{
  "num_attention_heads": 5,
  "max_grad_norm": 1.0,
  "decay_shape": "linear"
}
MLP neurons of a small language model. Each row is named by its layer, matrix (gate and up: input weights) and neuron, and shows model dimensions 16-111. Each number is 128 + 24 x the weight over its row's rms, rounded and kept within 0 to 255. Numbers have three digits each. A neuron's up and down rows have the sign that makes its largest values positive.
After each neuron's rows, "fires after" lists the tokens most often just before its 100 highest values on Wikipedia text that the model never trained on. A number after a token or word is its count.

L8.gate513:131070153154145120114132146116108120122158130149132144125107120136107111110129099102106105132099078099114111131148123100129113158111149106104134164132093132153145118131162141125188107127090106160130109124153157080143129117137113131130080113104125163117173115138137149100083167192145164139
L8.up513:169105131123158148103093130097171159101169133094149103082116146149138143113143135145094139098148156099160141139150143135163128108147102122141128151130130162108137108126104144147144096110154089061137132080083159113092148107138079168152118143102146140143107156135140155155122143075082174157
fires after: "s" 31, "|" 9, "-" 7, " " 7, "p" 6, "l" 4

L5.gate289:119127142133107126156127128156101113141151079100085138122134106140126085113098100145142162182127145100153160136100125141088109095146139110107124151152130165204072125155132147110135137098123155144083128111084136164151115172106108119123102126132101126123162116099129121163121133145150133157
L5.up289:139113133134109137106085132122126126111121105148148131129187167130108116120155129088140168139070139143139138135092165131150108138139166156153132180124143116178107129085152145118116096119177145138128087162134113135091138103162107133105158117103125115101142107122128133131198135133129167124
fires after: " Ma" 17, "-" 10, "|" 9, "l" 9, " M" 8

L6.gate83:111118092142157086152110142124116124123062106133097100177112140065159149111100103134139156116131123127140104145148113117155085097125119123141089086104088112140145147153150141137158148112171092196102147104121135153140128101117114098083119099095107174127162143131087136109102144137097117097
L6.up83:093128087145150117152123098138101103150105154144063095100129133106154176122152178125112122093161137189117142092089119105123136184137144140127133119136110106173160107125134093086106158120137125153094122141140132146170131107150080102131095115123130130116126150153145103151123117135144156113
fires after: " 19" 36, "an" 8, " 18" 7, "th" 7, " a" 6, " state" 5

L5.gate584:151119136148111125100129174125095162089120097127130118104102128152108058111104122123136132125131124141085131158138137131108105138124092131158179099127103123115149157140112170055143157116107073107124154133116134136123136119104100115102111163145147136129137136136102131100147101147105132124
L5.up584:117105140143168119134168185149151128073147128105136123107103122089096108171115128118116104112127160102125121156143140075145138148134063109107110144164204141107050090095151133137136131098118132110108125136133092166125136153098127105156120124123122110142146112131120157117156124100116095083
fires after: "2" 11, "1" 9, ")" 9, " No" 8, "d" 7, "th" 6

L6.gate269:151130144121129147113104118150123109149128095118143131129164143124121134096126115121091120114130135110127120147061119157100128115107132138118123125169120077143104152165092098095145144101098057094102120149070098148160136137160136133112115108137111167131157126076140127094086113177150176178
L6.up269:200126089101157158123078135160146143155119174144171134105130114156104125136131110109145092127117138147143123087119128128155111127129118120113145155175091111114136089121134122126134082098175103094110139112145149166108131131126132149121133099133133125124157139063164105100145094146126144125
fires after: " " 49, "." 13, "A" 6, " |" 6, "," 6

L5.gate104:150117170168148155145118124096139135143148126165090135136147118130122115122148164068131109134146114098173114110076112126134145140157107075147144105114154154095134130103110156132112108080095081131136108140132095127143122150153129128133084146108115141081152078128107121117108121147123164124
L5.up104:186094102131131110156145137086094117150137152139148149161108133128136114122064104135133097131147159136127097103096109078120126141126155142124122135143155130127147119118132148109114112112092125146179181082113128145129098158141129150134152132106144101143138127126102132062121170127086130155
fires after: "\n" 51, " " 17, "==" 8

L3.gate556:093121162118086150129135150090175138103124125129119130126165138111124166099157130103140136124109131158122113134116137107138181141093134110155096146180171081115118182101084147167112159145132123141161114112116118149152147117094121110163142112120132122096144151106129120109161171147141178154
L3.up556:115151154143123110101106149149152083130119144142142104133093121126137121071171108116165135092166143149128114145120152076125087083133115118137101120146093116172127129125128089163167118132111144157111105121118142147099130162160132125150151107090127120113152131126119141134137114134117107192
fires after: " " 37, "ad" 9, "d" 6, "ro" 6, "ter" 4, "s" 4

L8.gate472:103162126127130153145088165138108137137120121158207137152079132158143149122122095128104105146114117142144123134136123151103088130146111095100143164097114120105115131160113161135140185156092094146121114108145117083128131134073138096112127094109129074137094095132133135100117185133118114166
L8.up472:144157115108136121162168100113149158122162103130149093137129125121172148174151126111080104130138141112158120166150110147132154127132076113161102122153129123134103102155125135146103105090172086138075128129092156111130098134095108095129095134119126115147113134113097140124157122146144109108
fires after: "s" 33, "d" 7, "el" 6, "ad" 6, "l" 6, "ag" 5

L5.gate481:069119134132122138130114137129138128137099155102136098120135106128120123161085113156145101133164117119135126142117172124119126113127169114107148117138107160172155134118117125123129096102106132113104134174070100111121115156082144175153146134136135163099128119129134148127083123159127152159
L5.up481:164143091146139096152157094099103157130153132100134161098134145154160145158111078130127086172089120115121101083120131127104108093148111148134096173144128151127144129141141135128091137162143134113165161087139119128146145164115142098115116152174117116127136149107136087116147100129143130144
fires after: " " 46, " |" 40, " (" 7, ";" 4

L9.gate352:134129136116110142166119114118119144184165102141139155112132127104141153131136093139116104107129086166128126139151157140127144108141167125103135131182160120128159098100133098108148135129122122097154136137059140102156188138161153108130091112097082141116119050117148129123137138166108111084
L9.up352:124131109131142121144147132137134136161094106145094151106103093119146098143104160151125129092103087141141125124104167103143088143138141094086116160115128136140129137090121141151138150097110098135089126091129153120148143074147124112135174144106132089103144135108104181169157122104119142142
fires after: " " 23, "\n" 20, "." 16, " (" 8, "B" 7

L8.gate363:110105144168132127138103137129091131152118126132139166146108139092135112175131064163116084141148136142155143146132150127103078125142148160129123122127127111158151096119091109114116105082084155140119164134115107096140152102126096130154117113156068111115145135122083108115148136187114161116
L8.up363:101139171125142119163144103117115155191128151131130155169128093143099107135113087117133112127133121166102104088134110124122105103148153114129132117149124134132130118130128122112120131108088130144143156100129088133164156101138071167185126070088127140163125145122088136145137116178163135127
fires after: " " 34, " $" 8, " (" 7, "." 6, " a" 5

L8.gate166:092090100137110149138143120098152160173169095127118105109187156125129106129150163065092154097125172150114100150119129121108117128121150138098139109138127121154126118161088106145097123117097097115139111117102123129120132114158132143154110118139127114113128142123162093090160164152184129184
L8.up166:151153125139164150105102140138106108129114164123126073075158116102122120154113156116110116140158126105128144098162177141142130118146122194111105106103122103122164166192141129179128135174136128173121098155145158116135086106136096136138125105146099133142132108059121056133144132120130103117
fires after: " " 28, " de" 16, " b" 11, "e" 10, " at" 6, "d" 4

L5.gate125:109143130136119098141175079142149140111152083129150123125115130134152130170148135151136121119154120159160078134111164113126144152162094144111181158120149090157102131143134126156127124130111134129123128144131118133132168184134110116138131172152114128108125086093130126166115110148142129122
L5.up125:131116095131093151170082135159146137166141123106117155127138114121143170130132140109134178111152123114124119131159110113163082110146100149130149141084130142131156119144086110125156109107164140123106093109121109089124130093088152136138144068128124119065112073128096132121173144107163128135
fires after: " " 39, "." 10, "u" 5, "one" 5, "ide" 4, "s" 4

L6.gate604:145122178142135120128147108147133141086101112140158135088132136128113114132144111089059106135155101128125075154099124127139116127133093154144141125158115072076131134184140116109095157102097083143134139118130081105152114144136102117133106144102134138165125107153133137108130166100142107099
L6.up604:139117112104152135116135133167144127074100120128143124131112129113136115115142172111134123160143115169131130157108126143105083164135098105145105115174111199119086124081115126129106149174157156149099136135104069134136088126142131135133127100197152128127144084151105075126144146148158118111
fires after: "d" 25, "th" 12, " two" 5, "co" 4, "o" 4

L3.gate315:124125143156140120135136111124148121104134154184130105135097135119080112149131141129117101142149126155183081109103150127093153185169118137119138127141113164116119113150120144159107130132146117152126151103137102123119157136119110131153061134060135153077100074090093149130093122151138165123
L3.up315:116102142101107147079132158120108173068148127137139120117113107112136112167116127147086130150111137099081170106118129076138093200156116162124140100139101131140134162133165143134095105134146172181157149131124093124161117167134134185141105107119129151079120118118134149166123150178139163131
fires after: "\n" 46, " The" 10, "L" 6, " he" 5

L6.gate228:150098115115142116110117131122132076174146137112104147128110142135132138155086123113104124130098109090109132124109148139130133137106108123150155142150127115161118150164104140114136139096113119109147099157115110158144125171107129142147132121138078156164174083133073134127095091153105169140
L6.up228:140099127114122157122180096148105116206181170105090164133124138117103115134105085119099137076102144140106146099138116107133139141117110092106153158133117176130131114125123144133110118151174131108146134126136116160108142149148115160153169118143120137164148108154103119158169105135087150108
fires after: " " 29, "-" 11, " \"" 6, " M" 5, " (" 4, "and" 4

L3.gate633:129110178155119138122141135124084112123129133127119106108110131104130130148082143117145095160111127154133136100117128163095079129121132118126095110121126109119117123151166110082130099118111114189105168137121158113170125133151109113162117127139147101100137114106108164100122091168140168119
L3.up633:146116117138108145129117135127108126136110120075178151115113152139162139118107127090147129149183094160139143120135116125125093087145146114165173071121141127105131136117108085115126143101131140064088140119099113124118125129140154176155136142090102145122166155100144130142070131116146124107
fires after: "\n" 18, " the" 12, " (" 7, "-" 7, " of" 6, "," 6

L5.gate3:169112138142117138106116125173125105108101132110144127117130115123133110135148162120111103117153137131128131161112129157094137149113131133146146112159109110135109186127138172050166137143120124112095185147086096128134115101144191104121086107118092116106139140073069149100157117100146141179
L5.up3:106135123127099121101134134133124122102095105108137149149094156150109117145221126121100145149133121094156114121129134100149133133198106133111193159130108141115124140111155158112157125138136111149134187127105137149127077148121135096161104095125126156170112125111087137159147159124140113155
fires after: "er" 23, "d" 15, "is" 7, " at" 6, " the" 5

L5.gate636:123108166134099120125156129117052105115146153109122144132154136124141138175116120159151132146092089147130131090103128123115096118085116120173151131150079119149148152150164132113144131129113123125125088159116125106145130165114138166135118136136129150148119060106150114088146107152088148136
L5.up636:150174068074097132077113153098110123153153123117158134099142151109141135117139086086113126144133121097137154140174158153105078153106144108126125101089155132148140126127157151137129128079116144115090131120126121165126113151149115102099129129153130123137173147117120118115105137124169146134
fires after: "\n" 62, " of" 4

L3.gate598:106129105122145094093115170079131103140156108134164171177124141094146124154162109157101088127129135151157138127115155092105132083156137111099076089179139096186107093165136113117111140152092095106117106164095105125151112145105145155155161131118106122166147144077117097100157131129086118122
L3.up598:091109141118133072159149132135128159173123128118157122118158124134165124142154136127138139077121081141095135104137158142121139138124173154086136120123146122150087132096137155129137128127152141154167110102152116103144145137090129136114103102153136124110147114097094121202146124163134106137
fires after: " " 23, " H" 15, " C" 8, "s" 8, "\n" 5, "n" 4

L6.gate493:104149093122105109114184106148095145165104149111171121119121111139101118119148146139109133086145150120137085116111187153075161124129107131128148143124100109127138114108120126136111172116134142136130149125120112144138152144137108152124157120142127115093139138142083116135170109128129175119
L6.up493:176160084149159105146146092081082134110106144158141150115097143106157124083132161094153130119140157094132125100131106132113053110104124153106127131134160151126157143140094115181123117115121138121125122109130088122109156153167131086103156118148139079067140132137098150123164147073128129094
fires after: "s" 31, "y" 16, "p" 4

L5.gate512:118157119138141135153112092149119131084139082158080105147132131121115084113086077141083143144119107093160133118103164160144138113121125128120170124129120057131097122105118038126146134123118155091117148139103138129139096146106152130157142148162138120093130093113120120115141147111145148140
L5.up512:153068141102149121125155112131100136131106127132132108132115139180127136164126100133145158194114085090135165143106129100150127122145125100145162182166159119153094153119145101130151148116150162104098130131116133153106132115153131134091154154116101089121095130108117122137137150132110103149
fires after: " Ma" 17, " R" 16, "y" 9, " Le" 7, " Pro" 7, " |" 7

L5.gate188:141119129131171119130117120069109083150136133093097147123136207157101150146135127136122120151147133130133122140040133148116089159118097145132111154153122120126098098162140132120086112167106114131151118114113123092140108114101141126100085109081110131112096144105139163106112151122134075148
L5.up188:145130160069130113141113085093119143101137103141153128127120124179128113141141095110168138087110140153157115116136140112122172100134123100089124117162162134128118160131132139145139158131122108145141094106103116082137128070153139103085105122151121088129124084110127103147128111127127127134
fires after: "s" 25, "n" 23, "d" 12, " gr" 11, "ach" 8, " S" 8

L5.gate356:145132125172139111165130104124091149101111109115122150143155135128147113087123124102099130144112107170173121125090119154102106116151116115142080127122141082071135099168098094108149153113107134150086145140096100093131121122114140136113112127089118137112168107097122144120160109135135130141
L5.up356:108145106178090118125091176128109123117075139126120159117146100162121116141140131185130107104146147146122134143116098137099093119162128115157174102116112140124161134124118151126158148158146093131110129134187124153178113114103148139151130160125154102153125141176142137131113160108135106110
fires after: " 19" 44, "–19" 9, "mb" 7, " 18" 7, " 15" 6, "18" 4

L6.gate474:109136138170131102127135098104107097139128112135185162117136145103157155112114141100131160054123126147127090108155125127109104157116112173116127130146141123096135136119153134119071126142116115134142109120122090130122124149119148147108101091177104101122123137130151118086080126103162129150
L6.up474:128098138112143098093146111117099133110108169148157173138166148125103147157131137115112132111087166150109156096146154108137119135110149125122134154129128118119135112125102164153087173105141130114157154113128140133110140129130159107097102125112149035133136149185121117155082151160137078140
fires after: "or" 15, "and" 10, "fin" 9, "ad" 8, "val" 8

L5.gate324:106126087111159112131165147178091127121130118115139155110145089175126135115081182147106131153151152085110175107128145115101102115133160119103121132127142107117028097118143162108124131085151129110107118144124089145107142116104143135096120127127123103141107121087123121132131135129133145124
L5.up324:143133121168121150099165100120141130145174125138109118142161135096171081128106117158117138086105110128090147139138104126114128116113159138107144112193117154121167141163140151144135139152145150074176111128127102116113133125132113113150152131120124197133160137117126134156167116145146124106
fires after: " U" 24, " H" 16, "|" 10, " |" 8, "-" 5, " C" 5

L3.gate350:121104150111177166121147146119156152127116092092123142161179077089128107149166109162082109138135138123194148155117108125147121119097118162103148142137153106125142080105106141159125169116134107164156125135119156168141115118103116163113122160106133122101144130126093138112124139097106141107
L3.up350:145143137149121146085131096114129130115137119151201122144118114115125106114153130135153085052129111095157150143133105153132156111157185159143104151110152129139105144170086103127116116126092084101143116122123137100106132085083087124103147128166140117122190102114130104123138108126124096133
fires after: "\n" 99